{
  "n_layer": 8,
  "d_model": 256,
  "n_head": 4,
  "n_kv_head": 1,
  "head_dim": 64,
  "d_mlp": 1024,
  "vocab_size": 2048,
  "activation": "gelu",
  "norm": "layernorm",
  "norm_place": "pre",
  "norm_eps": 1e-05,
  "positions": "learned",
  "qk_norm": false,
  "attn_scale": 0.125,
  "bias": "none",
  "tie_embeddings": true,
  "parallel_block": false,
  "init": "normal",
  "init_std_qkv": 0.0198,
  "init_std_o": 0.00496,
  "init_std_up": 0.0198,
  "init_std_down": 0.00496,
  "optimizer": "muon_variant",
  "lr": 0.00126,
  "lr_mult_o": 1.5,
  "beta1": 0.9,
  "lr_head": 0.00333,
  "grad_clip": 0.5,
  "warmup_steps": 200,
  "schedule": "wsd",
  "decay_fraction": 0.841,
  "decay_shape": "linear",
  "final_lr_fraction": 0.05,
  "batch_tokens": [16384, 32768, 49152],
  "seq_len": 1024,
  "doc_mask": true,
  "train_tokens": 194000000,
  "steps": 6018,
  "dataset": "wikipedia_en"
}
MLP neurons of a small language model. Each row is named by its layer, matrix (up: input weights; down: output weights) and neuron, and shows model dimensions 0-191. Each number is 500 + 40 x the weight over its row's rms, rounded and kept within 0 to 999. Numbers have three digits each.
Before each neuron's rows, "fires on" lists the tokens most often at its 100 highest values on Wikipedia text that the model never trained on.

fires on: " by", "ite", " with", "eat", "2"
L2.up725:495448542473509509441488484507478523433473504487474524549557520457540510546531495491550483561518442443495560485481449592431554505490530471442534510545503496481521498539545498516517491528517465485486469442440491510515524481478460493455464452456502509491498501550491485523571529408492515549515510507488529532494477545481405555565526445491501504407505586538517544531542481497481456509503496588414465480551541539538519468499474517509428466538521489463509549485430490543539458498436515558452459459433526547479481488455489503467578520488492493486486474576416517461483458528437487576
L2.down725:479568477481519413594468525465566431445469530508475432542498464502482551500532538523453452487426558570529457506506561479441439548456487440481522517453420519525523459450502476535479497529530569559564472504607518479494521503471466459414535563536511489531510563517501485540475534498472520538443520534469522468506531444515477513487465570451530440581521511491469459479513525483502473472512453530573487553519478431454489488521468476573475495471504528563470452520506503531449494457544449492583467528502568535529514475475552542578491498539516468486540519473538470500499474548578521461

fires on: " loc", "==", " Gr", "qu", " equ", "vi"
L2.up879:493518470461482466553499579516467504468485522604499467501526469493494464406496544491519531493529530607469488497461512433527543499560510530573488445567473498522574475522506445436501507567443549508493437510503499493506505493464503498491459580539502538473507571504581531548491463514503462501545523488485511433468550491562561516560505541448528528527477534464519487453480555583457523507487562555444527482493450513544503553452428512544553469471439535484472539442493462514448535576474396541520489462546497508449513465459540500442439521483546477461484500483453545477475489529392502469
L2.down879:483531503561471565459467514514520491517525443443441462441502518516541571565540474502503468545514464452483583550515489550476449508454445515464529467487581517504520558546491521586475521475484529460481495529485484493485491486555481505489464476517450451518520474493435346417517481513441517530600456531515505525493481514492564474486521489494501460491452499488487543531464408539548510480493408405597516467465515532479554483550547496444477479489543443459451546549516530490556517482527546493493495502497550495535541501496511497491526462553453500460457474453478489498498518545518482534

fires on: "]", " there", " his", "..", "ate"
L2.up338:504510503511506501494506501569518419495521481496486581451565540410547510573472466490444499495540480501546497510563524470475460424543488477516511536464571512483447491495517487483574509472458499542482503492469468428475616553467437492466512545502564527492536431470541519570516465572442468488495529470477505511468455534546470513478530460578395549506516488454513496522502449557502466453536514483499515474447475514488542499490533511559459457427457425538559497549532524494530551456505513497477482490506422524488556440446444429485509487512555454501490512522523438416488473581510493497
L2.down338:530482541522481542470520422522517501491424524511473531485565507530494438451500522476462437466575507433511505481415518528567548534484465498484445549607471487503476541476486522560485460490500557504523561468469534472487452511554502559532483495501489506467489539482568578459461531562537508441541477508529463513489514490427464531540526503519538499469553492508494515517485493492499433569475483515498471528575496518541537444488460542506446477509497546534423539509528524457458528534520387510493436494488529497465529500511615562442459540511524500493452507487469552519449546400499512486

fires on: "ru", "is", " near", "oss", " vis"
L2.up24:477478553465484552470514534506538519514530526524475478536536505483526476564397595460544596460481548496489399407580489524506447412494517517488479472459469545502542526533485422503495433532503439503502532398536504515526515535414505471548526463514445525519585526482475555479445526440503493453452476490489490557535464535439520543429426569561503490524474519464577587548543488408472502464469516431586490469535497518497515462445472487465511494543563580523459508513494482484466404565491480487487565483568513522474495492579514475525550500471518457475460528540527482592482486481503486457
L2.down24:486510564478489486514517542583526493434561600499540550512529505490544553456506478501526523462499512461450410475566537540463472517479538510570534478476490549468555443481511452467497526503521403459470467497449515478517532465444464495484427430454522525505548502533468516495584471464490469446498507532514513542491435535507514521524397494526470530471492474490547577507529524417565538483493556437461547376522516548476518490476446528476504437592481521550472534496479550528513482555487452477507535562511446495472511479480490444550458577556453428515444531546536424559459516527512459525

fires on: " U", " out", " as", " United", "U"
L2.up427:476496495512497462505475466466579522438557548499502487426490441481559446490494452498529483481550457473480529464474486503473506530421488480404472527479520470447534511543490475529480450503472465476418533465523569569493491528456528500574515555555484516543428534547475543520526430473628564500508427478442550534446515462528487546489468482453498524524559480496496482475507500471475549584459498535461459521530483407453501517478517462521488545558505552550503483428493504452454407465450527615439423507466410493492580561499494486545470511528513531535488548500543509442476481494520500540
L2.down427:461545517539524519536543557427458460500502506455471499536482463512502479590522471550518534493396443466454517513463480454470449535502500534529489505561526506504410496467522476486469465531517495583541501531503510508523398515559478470508574580481547602506452512517464467508472409434524421457438508513576478517460431476456476381504543554507467465489548495507519499498516481468494545509494567468457588515483541394544445584480489503531530527505575461500550478476483576514455480526486577523522481508523465448543531452478539487565502496521483567440478492499549446470505436493474436465

fires on: "\n", " ", " offic", " comm", " |", " s"
L2.up806:527475537499502499466453516464548543478476394533509462478499474460501475556438425544527456495562470463560504403514460507486473557498470534456463509506485508506519512565477512468520535489514490613493442508524475506488504571470519502492522462480480520565514516477461464544619444475531391533579485462517476521526536453529575557518520541510496475594520467485492512475507470519500550491570425475520490539508467537511580566541511502506435508550460441515436459460498459515491505543478499475532529465449518476482493431508485481468478555577481530484407462536517502441440443450480580563
L2.down806:539432526521570498494456488482479490500600565431524478470560434460501457551479502552508478528518536485493539515443426421508517523485497568545534464545578456522525567471484435496488466456479494514522519450459504481469507508486474514560539526528453460470468486444514600558492508537504536463520464530553469538478522540457532483489485525498457454540562505516484575515540504506518583584523510541472468492486507485537562542423451526524430483465556507473570491544530440453527538523489539465567480446495503520423409461471543501497466511463470453523526474507542550484459498452542530452

fires on: ".", " later", " only", " new", " were", " until"
L2.up433:470515475543508632538502535426420540456486522569612523502485465555518490467521497441508427519529499474492517534393486529496493444528479527503464536522481460505534454574555550529550484525452474447426515510416424449454557552492467465512519539455511511477500492519524480516502490401470507554517509494501447518540480473557507495486452582551481531508493488520506508502478469459473471520466571487548487423497554500454527480535533524558499417516478528528454547462474422484553449565455527463521495535462499471498576552455487487518495518461511524509526505507469472563553522488474547457
L2.down433:518495530491492509460470524384488543501507481436472468555532541506469477453503492476475548525482508523554509491466415529545509475489472448525562505542492456535496527462499530496495440513498539561536522488488524521539410519480516532450542560472529484553508548539502444420476506638481487488460504584467520462543474431430440490471467408494467524502554485462504442466527439518507470491482446478507488476520463489545486472526547553452572489500502540476553466508528559441466538510617461515562435519516458428519548457544569516472486470478491489555496489447491539487502512508477468472

fires on: " rem", " hel", " requ", " tra", " att"
L2.up145:483527515505425487467489462496450477481542451496484582530483444566510478487448502443512482534447520490454514537454545496522415524567431539502595484485502457573365477465498446492501546583520439481441494549529516457485499530475528505566482505531553519580481424458488466430502494520469497514548518466547452504497511490421442545426520537560390503550462493567538528484520564479492506471525488419551501515508502502434494532481480452518455469565509553511554541515514547500476548470497453479466478435478450584576505490473478507457516543549540608548502518570535524485423451499484523525
L2.down145:471572504506512481582457465531505507480528445550477523498537505519463512510458440480567496472534497583527506491518461452466510482566521470594540576466444424482555492539500429503498528540559461495557509508437536539492532540515473504517557441482509546423487451553502515479534500503521478500404523483521534580587553473539472486466537499466472510536506497471489446446570540509515503411596446482528522532524467442431542542528448466510471561447482556460532457567564443524520484455505487504434535433453475589545514510501466425552409486493492492496480530461442482485430505517476518535

fires on: " where", " re", " Col", "ab", "In"
L2.up29:534493512499508461519498480557492479456527437412476513498411424484520505516467521540487480432522461482488477477491586435536528505533532539447490535379517427466528462577495492554559539468552511501468540501454542457494541524494550459494495483530579497529499498526538499469537537531485493513456493533506527501479491446477485581587488514479417475532536525548494493547495559520572540465546463563516486427556493492472550543538503413475532386596508452507571475542528502394502487451586537497488495412514525504485488418487473519471557498500463530546489511493524483507557555473493528484
L2.down29:431492445458599476500435463516430552486489500388469510555515443525489500461480529465495513448463464456509505446509550435535501551552480447461501451387439459540516482530572473468552499527498481379507514471447508462537507506517554461544536488538465441525474479530552537537488469498517556572527580541561495451517511483505526543531467545552500473511560483515572451554495456507466482514531440502476472467509452522491527466529495533557533523574485469548526457477468565466396542471442480471452517417503530485493500481452472620506473466473528537495527449496454517534538546520500514529

fires on: " ind", " prov", " pr", " Act", "ard"
L2.up341:515431489457439480500571517569462474559477535582438549526405490559401444503505504478487517512478548508563584512489469521491517488548488478509531466456421524482473552444492532528496567602489456513462553510504421446443509507558466432450484491513530518520502500521561467489515410514460521530399450508538522471461466499516494549470467501540426497451476455526504457458538465490558540532483502493570573461516514521446440539510487499568533519508566443436515516473556581489538478539484545420524501545487434450508514477518539567525494539516469467477496468461464538565479605504522541541
L2.down341:446424522458510430517537510557478501611461449481510541467442500555397421476517553526556466505587570480503554535511584482453483502537493540461462495525515547533459487443432537495506453562488504559510574513488484496471495539506481468529418421535516504465542479523441453514431428541489527433415536527447473464446482462498477471504547509574511566449501463547521468492543498495544480447509491562511429492548448500460502458474509495503437518516446510500494535523505498494459472524439521425502531544414481471580519520547524543518472520483511513483447478520569545516499535539441475534

fires on: " \"", " Award", ".\n", "\n\n", "am", ")\n\n"
L2.up654:490453494505515494492469468501455474491435524443517598519562500499521496517479567473497503527503519561479562508452499482502563511475424559479536421479431464605544475510489525569471483538394497508615501487515538461547536456481496565533485449554442510490552472500463396483534472537493531487491489536517511530464481530436434529492487481408542500579451530476483564495531539531527546530515479532473470508597504477533503549450499517555521489445503466550475504605523513499473498440540559451530463470499556476414439506445510542505505500458520548532432552453475506520509541487504485484
L2.down654:514520450557529530467508506523447527462530544466596464523433548451555514525518492551477509449495540543492494506540439458422402466458528488405536489441540563463462449475430602490534478507486592545487431605446521512470523502488512497523546565521533497544516437473446494506516512455537506455511479535483488535500571490509467531472524534540423493503490534496458428451486501435491436499465451591519548482524450533502479490448516478511511569474480509504453420514451510505511508519512495465501570434511505491589478486517417471590567509507477482515447552491532501483453485468499558505

fires on: "i", "to", "te", "ta"
L2.up308:494407566518533562492523472505491463422533512488474505501459476573464493450500596523508516415483527515474472564462496494496523618499540548524506549467474557522483503614463457483527487544433473477492462438456468507471469474540446485496480531467514527450501489447538443460529541514505582494568489516535478567443482477480484433489556551539485501511510476499558489450492484499543529477548489509521468535520478525484554558445506564506523446523433496521482484520555482496585464541398544543496485572509475576523525471543472556400455516538516470474451452529596532489510531476505533484
L2.down308:448442546498497513503438438572515559532522530453476535486523468524503511493516511595526551462529480545504428518454510497519474487471467466472513563505456530520434518515531474463389468568469562507548491469424511512455532502476486463468506495521462445559503469501565489461523501513462546481505494494479476533473488479541391503468470495406468539540457566476478497520462560533536513480548498447494541526554460481554506457469504522524469561497527434513525489462543521593512484482471493480527528505507520501508493437547450464497395491529537489471450514445554522606481557454576505532

fires on: " new", " pr", " prov", "iven", " spec", " reg"
L2.up743:497556518439474500594486483504509513537422488527471475493391436537498484565523424483545491537532525462471538486487487458549464559512502443493517504492538555463539505520517489534508543471476457480513455425569454480479538548504480479430496496556462500459480499556548499474521513525488568469406463475461550466612456561578486518481540509472484503550416526527453497500457465488470529492436566521486419507475452571513566538530517534566473490452437483471544474503460490553553548451468474514528505534528434557472543432469462485498506457499505533473505458529531513530496592526529527525
L2.down743:428555442484525403489496578524555505525506444458546483548476509452518550482473582475489424490511470522463572429513522448479552513455495417475477473548550575488489527550503442521453529469485532513470431536522575592422556447525456489552502479424480599543483414563477501527498489560499564502481516528495556470435471484534441486539517477515497523574472518477497520507473492528485474527462469534505472442531523442469499438547487487494508476495501474534467494527494473472486516432463539474480514403563495558458470538435546516462479547558539461552443475511493480481503494465515475513

fires on: " He", " from", " who", "ipp"
L2.up998:565473461446464486425451520495459456558525476459520513443552471525549487428525484474516554520510513559519561502469507562484511450526515539603539524518499530590479512526501554445424541444519473442481529524517475432561456488522580599536550477480534566486455520506424596561523470501576505518481476558572499468489504541547490479484516495568478510519467544526472426536474421504474505464560504528457508437552535488535522491580491524517517445504489467431508507446514500517479488498498507443450481492516463550516462494494499433553517507531545500572472457515527475412548452489500505449
L2.down998:470422459439503454528520553449536596420534466452496451545463478521480481561541492542435519457433444470471523457510558494492522564467517499470537494449526508509527500552538529515531456537493539580562510478450502525501425476526486436513469502473514476538528551416525506444498512555447543411478477420444519499445482542519524429498502456487489520484574422469514452520544576549501558532523445459494517565513470509522476498513478436478507548496495531536473538430490506483517461493503482514502534565491451526484528472422466468484503563437544459505501547483424580520478592462462534529

fires on: " cap", " appear", "ist", "rough", " camp", " mark"
L2.up996:505453463463583459485506525441497469518475525462578466474548459562476538461591469477461491548508471523471578485477413529427472502531502521477391473518493430515472511499483537517512468473502482543513453498538454451460541521532569413491462537440430486522516585570506534537443531491534529479551482525493528544529524487457522517591458494472536464440538521596466524500499478524533520540460448485475501444512514485509461476571507547458416422465541535489445466500617547508476469517487535437520516496468572506585479556486482454456518534542557532533521476551476481556534483541543534452
L2.down996:488530431526501511537485471536513529468582452538437517480465587502547489482447491500512470487479545460526412580510493491563441527510486534528515504544492582488552508467530464431469502575430518487534498520475538626554474511462454565485535486464545462472518506515498517505509532478426526520529512484452525434508428519554500486433539469510496555534492481491515472472507509536425452519497523541511501569473492523501566578491503441519503546543464516528544554549446495546531524476544457556475448532487491496393481417480496501546480570453436521465521510494516475528408527437436461563